From a checkpoint of a small transformer trained on Wikipedia: 8 layers.
MLP neurons of a small language model. Each row is named by its layer, matrix (up: input weights; down: output weights) and neuron, and shows model dimensions 0-255. Each number is 128 + 24 x the weight over its row's rms, rounded and kept within 0 to 255. Numbers have three digits each.
A block is one neuron, or neurons of one layer that tend to fire together. After each block is what it responds to, as a language model described it from the Wikipedia text at the highest values.

L3.up2578:093143084081139120112101144155111176166110147114171138149141171074107128120139140125118140123125096119146157111117097144147152152144138120118140101115102123143148130118089086133140090179138120164126142118125125155128097103118158138123164125135130196148089111127122083142110170126129169089127090104147132118121123164154132132097143147163080137133172134122131130113144074110123101121178136159128131097133149156137124143139188151174122155149109145116141127130135083136122158107119077175129123170146175109111139130120158129112113126141134122129150129122120112119116102198150131126138139117093143100118096122081125093156143123143190119140110123103179148121145126079111155102155140107131138115153052134131121091127144122122125159099136153178117140143123107153131122103140155
L3.down2578:113151099140112146120096134124129151159122129149097124094109149138144123108114141141100033082101106141145149129120076161130162150115151066115141112161141114162156153118120091097143102165138142163118116123127108149152109114135146155149139121115122138161102153134121108166134138124096123080124118164149131109133121119133122092158125152177132122150117120146136115125137125102097142141087121133115186145144087159162124143106142102133091140155111123100095082154146135104105160126121145128081159135143142136123109176113146119143104087159127110165153134075148142074110106161135102141172107111146121086141157143118152120150103101168163146124103158118133150122105124136255118139132159140133175105172115106118154147169167101129124149097122130143091084153135124111104141127145148
Responds to: Number slot in tables

L4.up491:140086129102152126126119101101152170102139150118113170182131143140115149122088177157077102056068121133091100129154098162127149119115184084099138114179124121126128147120101140161139095148142146139101113081115116111131110131135111128123168140094110130131122111136118100145154102144098180125089141134144131094099122128160145121160120096143120120156136125140102147169127144134132106140148150131123121101137153155109124094108164148105117114126124093123157112100143115087147120122136118139094126141123111103159113124124146092126135122137097114136117127106152127164121128132108166174139155122136124120123100136097158122174134115157116142121112117139126113112121145109098120072123158097130158152131124133139140120114161113172125126140150141118153121164180151146158099090113127
L4.down491:148150124156154122137091157082092129143134149134148105139147154090107096101135121146102125093132119097081129122111126101138136130121140093141072120135154138149124121134153147111168114155120076093119138128141106123143139153135153130129105146107168104146165140123139149144168145138142125169101151117161107110143096128098147118130117151155146185177124102115136067126130143115084147097134125188126125146104141104176132143091081131130100160128142102159150104125150155142155126157097143140144128100107173116146106126171114141104181122123111113137132104156099120134108107146164097137153121136127067104114140123127092146132147138157139105155123121146121140126099098116081095120115124102147112149118120126128119143148111116139107116109085128163121102119115154140143164148126136
L4.up850:079160098121169119138175119113185140125126136148152139105172161091144187124092129103141113144134119136123187121143159131117133101126138111126154108137136122087144186148121121125138150125142104187193127115106123093135173082147137145152168146144149125136077126160123085120191129107109125074154080150149142145119102117153121103125100173141101151153094164154131135108135162149143130112164136132145126145116202117140114109175130134157104110159093126117137116075110086093137127126114129127117105132105161125129105109118138160126151098142140093139142165161169131133100120133137154102163134114149133144151142097145141115147125088146139129115079150107095107116066116100102111121139133113119114140156135096121090122118158088142139110099137126140127103125173161098106132131118172
L4.down850:087153125138115147100111131101129152123140143166121151159144154109140123148127076112086049089096128130165109121115135125138144144141144153168151160108116134098146124154163144150117192137093115106114125102154142107157157137106115123073142114131094153137117142135119120159094116165135110127120108126091087101120118091106145129097162180106149169148135124121095106108167104094160143111131119102123109149143114099161134112160122108092170154171140109109104111125139130159183144128124136126121163128134136092142103146110173072149159095113141095137107154127152140105136148153137139136121139149093142135081126146143154163166117102149124140125116114092104158111131135129145086093139132110135177104096119124131109142132112165132149158122112138156143107093093082070084116131127112
L4.up1139:111125105175126137107139160161133163127143112121090194117180162184115118117095107118113109070093150147142187136131120159146139114136129172097124101171169112104132168098101153149124140117108132125097136102162105140126127126162131165140136149139094151160116108092081138168137104088082132096112146136166120151127117154105124101142118141147158168183178128154106108128073133118187127131139175080111120107155145145092123141123168086165118146121111084135172142144139109109106161129126154156124121111157123165100099131177114088118123137121133142117122103171157106092152101197133121129179120139118087151083090126127150116164154128138163157140105118126112125127163134105111161098122128155158129131103092132143150143137133145151141138138133138105162139146131145130108153101089131
L4.down1139:170191154128101157161112128124096124141087163113142102142153115138162112108113127151131101127147138158132110157128143101131114145162150151122064088111140143144145129144134126138133091150099132068116137097150163111151138137110114142133111086143081135148090119149113161112103148079136109099133129128154106147084139097084144128157130118158128149129111102100123124115133126125115141131117142140117125146090104113124114116121127104144149068083114161113135140151108101097114159108106129137085127100132113096104111157124124113129117138120051092118097132133155121118113104147119101157136092112114053149153122107119107118159137146116178137133112135125107051156127120107102122120140155093101121132140086121156140136116144130111117089112140114111085137124131124112125128157137132
L4.up1291:145168135154141093122147093145113158121138109131140136119139156111137161147106158121156113115138096170135196112112088127138133125139106136125137175170127107134178117121133107106155094118126167162086141112093101167148127116111173128128134139129145127166065128123069103137169146136092100141089139140129174098091123122165113114135163119182113151134115153132138120138094145140129129166075155116133141100149099120133111113138203102120126094118134122101133109148132111105164116122117145142136110090117147136147127157122117107135109125137156143146114189170127099051171095149160173175149138087110089129139102137109101117178100089113163111104073148134118135078080145128127110123144119164145101128135136087137159114158140126140132113087141156121129108127137106093140142107119109
L4.down1291:123090121146146140122152090133105141110125131142177108124162096073122116115158144110150088120129130123130126101144139092156152104123156153154147159117124137140181080191105102180092142100145151148133132145131155149145140171123123133144122132126164113084134152144117138127179126143135135095110095158106156153155144118139134113136160129134129137130102153109115152140102171098137116115112163153083176141180126083147116098097131132141143103155153120137069120114124109106093153155146155111151128110102136112060141112140152097147141100125118131152122154135132118083135101122152127127187148161140088108124106100138125135153135092166140125114125122095130113126118144137119080061135165106100159138098139109161141116134143104144128124133141143142117101116102111141087136110136116
Responds to: Comma after place names

L5.up1500:112124103110111133114116142105156126113149156115108066110128168098104133057103122125096103126132165152111115146158107123115171150099135136125141163178090144103130158148126084108107114158137126135080131076125135159135086143112148197109168152128109122108129139165129120121145138086104112124158130128148132097123108107127122163132159116150081100102114155131099100101173131110113103101106081110150152153170121155144096138117142137133110161104109144125113084133126126158117141078139101153139105157164131088143122116135130132143128143155145121171137124134107183101119102153098147151134105173102094154106147157135146148126093131143126137120096102164128107140154164091122158120117176113138134142129160116118161130136129106150209126112139144126159110104117145143148113099134154
L5.down1500:108120118150114135178112089130075155149155112125135107103166135131133157164124133091153082080094148157154097142141146137198107132118103100129169143112085115105116119149110145112182164118117124127105131080094116139119114123076151127105121128148133158131085157107109164100137108170122140133125142137139113165147098131132107100140136079136127094128143124147158135114154138150106166100059130096125084140201129126128145126137098093121170128118142149182153115106122134121127137134118087149143146147171151130138118084093180094169136151128140098164139128110124144151144122143082146164154115110165144156149162141120137152144138150160092142148090148109104101128183146184149143153136143138124145105092109129110165144100082161139163135129142144127140155182109133109135131123125121
L5.up2208:145109102086108170133128104132154125150116162054090143124135155117128141103102146152098095124132121101123109175115145120093133118133099147109162176171123112119127135125122130114137073155136081133094134086102139140157105121123133135078116139092125107138120121125119146133109164105115133129133138110106124156142114163118081116104146180093132142074150115103131118091133103167150124075129136120110117144119095129152150148150133091126121212136123087143159110096141135155128158117176098161111106109143163132102118121142153139139113121107125109095124135124137151144092148131190138114101114114119115110113140163156075127154109100137143083131103132172135105161172149154128138096116163161141133136115105099145110096093134111116132171141134082125142134145168138113137109102095149
L5.down2208:163142147171131142155116127152124105104098114148091100110156098084107130120099147116139099139097114092126108126151127149181134178117170120119164171114168129189121158139131160139105115129097123114180157104104153190113098134100152123099109134170113115164119132153141165114110103202149105109111140111114134141133122129120142168104137106113126151149129122106143094153120133127096103153111116157136137102119153129087115147137117129089097123151127178125133144100155124129148104181128133171143123105175106158100121085121111090132084098113114137107133152106134119128097148112114119135138122050120146138153108118123158143053095155113103135103139139132116145101142138165153132126146116133158146123175164126144120139107100145114116110103136119134122156164100128121155079078134114
L5.up2759:110131116119151124143113129107162158125127132107139132132130151088118134100135118100127112098099152111075102103106138115119112105157156126101174142142089119141147175119091095113084130125121119141150122123115102161131138111112085180127164151127092139113114077150128095126128134134111101153124125148155144134112115132112112071099162148204119126128124160118175139115150081139143133098149080151159127124160102163106116143105086103170112146149075126161105108107129111136100140106105144145097114143133112128096127112153172137114084149169156137118125101106144161129098162133134156135105110152132135114178109153116093156124128171155131173114133113132147133165166118108147109168101155148110196157106127119089133123171166092113168128118142093131127130108143126137109108124118171
L5.down2759:133150169076146097138095104116137154174142136158124129126101163103119162136114154085152038136109133136122125127104092113138129089174109130134107137129110147174115132113105140083149100138108132139111125124092155130128132136149138152084111153143143097106083111096109157153070112120113159142093169123122118158128163106150138095105166128137127137081145096147143143103160151134119110130115138103126099151172167103101138135090135074084127131145108111143149117134131087108107110123117101158107147135127139122143103197089115144176104120187151132078107122170140105132128117146176131147131075128124130132126087148153147152156126151160133118168111168131146141112075128122151136121123123097145117175127123104109129130159117156104167146099155106156127136143106073143126108122105113
L5.up2829:156086126139172136209082127126180136126136134118122106109116168117093092120121123135157099139162138136151134164124119110096128128092096154163125096141151093117103147141084127123122113112154136141095145119183133111142091119168097141129128136085083178150128091116122096105165133129117120181093087109116118167103121190134103136086099133089122092139137153067129124125129137151157167148148117134113119147117116117148094122163156156169108162159102106161085115153147111132141137132150115139122143146101152084121132170129159116121153125146143119138122090118131143151113139126102152125112169126129132103135139169118079090124127144132169164115144098129096157143125137108123135144101107151106139128113141117124110116164120158144125095104171109128158136125140127092108095065144101
L5.down2829:136135095165115116153139116145132181183080157130130112105120121110098165131102117084180115101150136146167091141111133085060138159055130109123103079125099140101144146088119158086111101116080162108132141162114190162142145151100118107103131142160125141118151137157148161134117160147117137161123141114144108123155147133161167113121128126140129092167119132103160095153183179166119147125117103155106139120111126109125109145143100141108113096115090136137123106115152132163123111139138100134152112151157154113124101139120135122138076121131124124082149143138071135108116082119149116161129124148097145167131146117102136137149096116112140120104166139105081136128168132177167095142131138149131106123107104151126099114136108144110166145098090157151120143111138153118111099090143113
Responds to: Token after a number

L5.up800:100108123119085151127120142108179127123116108129136152143141158139132142153172136113134120161128116099087127121151064125151176112131066132123148132128090114166153136152167171131098132127113102134116121147081086138160115130139155135108174135131115087155144110147146142117164119139107099170112155136182117113144083154142155155147095133153080172137141088164158148181150103124099173147091134131131060125166133147143111138148130144119136131159130133141163087081170127134127089106145112124094104104100127116144144144138131120125129113180162184160123090117153091112141123139120120134113141100094145142098098127127099155135097074141151155100103129141136133142141131100132113142133148185138094102100089166136168119109103134123099160138147107094101142101118158104122111150127132
L5.down800:100123119171149111098105117114114150116143135160142131140117134133155123143120149127109095138177141144157132132122100146134096121168132127106160140099102174118123114110129109171152089167181093114095126120140109077074145127170152124134107130130080129106144147096113115124126093148134179162157118089106099156092110071128082088150122082109130133151141121174146159170145116111107101173130131134127119138116138160107093125129120123146117140121159138126149154192131148155114108131124101149164099145083134094135133146151130137156099178104097088092141137139162156152100119179118139099130126108152143128139109133098115121135141089139071150138116163133125063176157114149113124154147124114128102137141123136182136133133138054139143065173118118131116150130163127103089158104140154
L5.up920:164157131101151089139136128137126137112103156161145094122158143124092178105157072145144131065071123138069150100168101122130141108137132150102167093187117109133135118109124114101148095135125115119121107087135120189128128127137111129164151142132125110134132164136153089137140142158095171106146131104129100104155116101134110114129151162145089108133154163117125160160127129114120119119157121105125145113123099133113120150115148099084167118127122154094138078134114111108162145097143100113120095073107105137138119125161145144126123136157118082131114120121139155125116112140127160138142107166158100110155116145118089101156132138103079164139117123179089161121125113148118118108096156111150105163130142132151152154131128094143133134143128145126125095153163082119111084115121141
L5.down920:140104125107142091147179103106103123132096142119110120138122131130140109148164112119117182108145144118114131174123123092115132137125130124116121161161130197145150145135167089173183110127197119133118152084103116164100159112127111118160096145144159134154119112154114107117119094124117116180141122113138106108166147150134163129134093169107127133141128145118151119109112157116109129084121134186094132126115150106138105118098129143164119112092091097052136072144114159112122105164098136103138099149124101108154175104125092131106142125087136108102149141104106143166101135104150142107089129138102099108129117143103163118108145078108131069153106142124130147127145092139079124090130140141169111130148102130118115142155156119159123106123095153132126120116143136052117163129129092
L5.up1474:176117121101083200084123135118160114147093125168115097155120147159107148120123102158097135116066116131145130123144101146103136095132141129138123130117130108148121140131108132119137105107136159112177100178116114144159082154123090170107138096125133117143132118142140104131151152152146147141127132116163129148141135118103121157159155133124124121062138087122096136130153119115131125117159139132110136150129114142105137140134178146140116128107134142118146133138144146110120114109157133126077113131134098113140098141133114137100108099121098140138172100060148139032138132136113149166117130138142140128101166145103135101141111128121119154103061136145093137155151118101133118087173131107108105113130099140162126099106134139086126115092131160173151139113170155190153132128095148
L5.down1474:102109099113120136162128125120125135116124151098154110119185083175152147144126093138132147115115131093131108119146164110131142130157133150111157154130126081109102097096088132163183067128154147129135092113109098129146135153157146135177128190119118091114159139139133119159127119162166113182121102141107114140151120095108132116123140099136078119094114122125120110159145126098120123154103096108108113138117077156068119145187165123155123103124151139109129090131154119096178128131137058109115139168110089122188142134123140131125147091103088118136119100134173116105103117107147111113102120121123155121076140160109141147135143131112115129120130140132104137157146145104068138104116152150115122155098121149172099164142154103117134148110114104146156104075134119106123074123080169
L5.up2992:100131141118128137137138134149118171137091130133089162133157154147097120122130143160092118110072156142082145139117099131132121106135148106174172141142135127132101108116107147107137099153117109098141135093120104125157117181103090149113156116111113155159122126116147122144083130201118148141125122160132107139161091133174164129122160108148149119098124116159093117142161143139137141125103156135137130129131106162083104143127119116089123133140141137133160112138149103145153135143138096090101112150102137147132104112134161124115125138127154121130098118141178115154102145148081116105149142144153121138134106121082147129137132086136136110128085084131144127129102091120124114087127116129133135148142060071142103124113129101098158151139146120145173154115144142101114094118117167
L5.down2992:131167106114113138177123137155129093177140157140102082193166118130122146142106117115123131122121112117161106123127119113139091161177153156119135102172140128106117157124133136105169120132122132110127114114158117136126112111117126144158111108125147131115135139156104143128125093129121112154164110121141129136049153085141149089141146162166124118134107108128127110144150124102072114139153147125116107182153123139174128134125144124105097112126148152156127128090147135125080104151128121103112147159115130097156157135164133132092101117079119137146152124097159156118107128087130118135119160127162088103136121162144135083106103124103128130147171114113141149171083155124184113081108130126093093112135139169139116108136132059097126140128124101138144090147107099128103088092117112
Responds to: Place-name and subject boundaries

L3.up2891:164138117129138101121110150128070160085143147116128159173124156141113093124092142131106119048089135160133140096136124157126142122127157091179130126149127151129123135093095142128152142143143135140103147054115149112137070153143120127091142140138139139125136134136121100089137111135083116104099127176160134117143116154168097120111174162147073111108126119162134157132156145094103120124156115117120133144147164211125137073099128144097081124108124122101152127124131150122150156108140108104153126145088141112154098151117119106113120115165109132114147109142181133099122157113132149168159116131154130131141123103099159106150140090135122092156114119085124098140145125135133128053078141135132118122118129117096127099132164113134119131120112112151109152159159139142126097122123137
L3.down2891:132109119108177114138150122076105146135108171144129126115152123109077100084099137110138095075117132145121102126104142104111107151103155132157095143120179155152144107097152128124147110163095069121094130091110110109154097122137128091105154122160120115154120142127119099105173135130119128136107090122125123127123102095107182101093150135157096137138140133103126138186131120080105134085135158178131166141141154142084121105118169141116107125084118123139128087069129137126190113126123118134100158124144129108172109143147136112127125099116107127113124117106166152117105125129142119136164120137130083101083124107091113109147146115142165141141093138134139130104091122144108120100151163139140137146125159117149126093098119126114080105179123150116135123134110144097136095117173161
Responds to: Place-name continuations

L4.up83:128134132094122146179101131116096095142099147141137113101158144131072134132129153147145113146096101128089134121107139140150128118101098154043134158145119113130118108103126127161133085126140131151136074152111139155100136153126150139100138085142148145113124104093138133124114110117105149102084087152136099156121132151102149126151103129147164110104158170172136171113153107140108087095132096133143119135124153110090130153142113132162116127190083093115077121120140109150116122114106133154124152149149129128121124183168146159123140106143101088145138122103159122143118148130118124127113156113098173118084107127104125116116131121134136081107165131129119128138123105143112154113097169136149144183122095081109137119111149108127128183136126136100102121120178099117140162120151149
L4.down83:127141140150155133165154160122105184125108095128162098089118132122138130107157105169118055152119148137095131103134139129114102113144099154126103165120117106134147168113141165125128143133159131088132174133120136198151101109069155145111147152185146135119054153199136107170146127149111144112112140146146123095135129126137119124128111127137123147128128083092102116092131080132131096130124172139128138158141108118120118113125124092096094124143129088108107120112144154091147078135157119172144136177118113125150121124154164105155126140168124133127114153123108127122128148102115160098094099104172144154134136148088164161133149158152122158148103162110133120168105142131178185128124115154156119134148124109127131113093104118113096092135120135134137118084115092136090144145119122
L4.up1157:134086118106172170140106152090105145132118125093180120090156166124078134102145128131147124161079142094075080120142114140107123122113087118150181108159108094144155181124100102100122089117113134162131101129142177116139076145140089131146118112111136126125143143152129131116123169113126141136084132102091151154132151116104105116130127135159142108097152181107114077119142128121127109127124112118101113118110125144116130120166130134131106162176111150133088142109168152098127143094132095097119112139172145065140102105132200177136136132171097096104140104154124159128171132159128146144102120106144150131147100138114066105137111116115113109151145106143133149159141097170142099105162147127126125118114114138136113141178139126122147151120112114124120112137115145145056117062161173
L4.down1157:137140104108117135079130115121093094180130114162142139103098160115135148094138150101117125136110129125124103177145147119151122132158083148101143108068113138137136110151122158145149082177138128097151116071150111169150117180119113144131125141108129182120141112142128121145114146135167151134114140099096134138111072146127143172112132115139121156145115136137153141135154135188147167085100125121090151174133161115141153092159111103094155105131144142092129131145119139130125136129156130151126099098155083105151150163118108124128146124097121123113094116110121133142093149151091090103152090163118155109134117140114122110167111083133141135135111136142137105117147129106112138095114146124140112141126117115110069144151092117181164165111095141135140151139104142153090170156111135
L4.up2245:078094145074121155120117146106118110110111161119162147108188138109083100125113119112152104086143079168133163185119103122096115082147130124097167136129164112135089117107114102129080152101143111149117128101163118133123109134113106132115132091149154126142131087116120136130200129137114138155126162179165123128130170153146065126099127094139118105099131152097124145115108116143200132120143116138114144090126130133181135094141117106141115180141102071151108099149139113107102121142104156136147083154154149133136101169126130145131125172141150129138137154164120151122168181156140145148116118124074125058147146136114123125152083125114153119114147106128112131180158144151165145118143146139124147144126116116145143155159146118144179124142102100147154135146113123094119117143146142
L4.down2245:124151113148116095125152121116111124141167100162125108141139100141077113102130135121143151111135160151126119117138134087134141174143128125087088118172098103119131116104161139131125172099077130143146116103087093114130154113105114160156113128119119136103155144144116162178136134146103149151119114149127138079192142130126120131147164138116163092148112134146151090130113123138108116094118154077097099158130138169106115122123111122054170126081119135119103085120174125155123112075126146086138079108138133139188129125122139158131091134164122129108140132178117134092174128106160143124116160126127104117143098083153106149117127132141121131080122073160158098118113110156173103130132126088125114142086129124133139167116132170139129131120137141119185192124150138098151184126131142
L4.up2904:098066128131102152152109115144190138138082123128151131106176147126133089171111124151155127137111129152110177133133107145184141137110139111094121134120106140123116167128119094107130127085173085122151079110136116099132132119106106150100137090144117176127143143157107095112120138120159120109156129131136121151114116124157108126106159136109070109078172175131143134159150149095134118136124110123143136102111130124128149151166122099142131126140122117093094100101117078126101124137120136135141176155158163135104090176158151133146119165149138114103138119139149088141136111117090132150090110118116168123153116115124120159125090157109131104115112083139134124155105167133115141119154137128117140074112139131080110126115131122103126126141128094149093138126172098088158153117144114
L4.down2904:127144144119118162121145136129142112123143135113155137151088099136089152168158126100110141138122154155162103101175100151160138154130119119138095132113120159098130125098135157177154158140104151124093173155137101128163097129147168161126112164127155147145165162119159144149182091153164103119154121078128178114146139085134143097123116163101106136168096139125130127124086166134131125112091121128113079164143141110129122124149101088111134148140117172118122095133125098102079132134097148151134098102121106173157126141134148103122094133112101129134127126079146144145149116161098118114122137142155099118101134100130167163116172079153119146158111113106137120144100119098102141141107136132133135129055138136163154129140120145140143156136117156076104149129115136117087118155160118
Responds to: Numeric table cell separators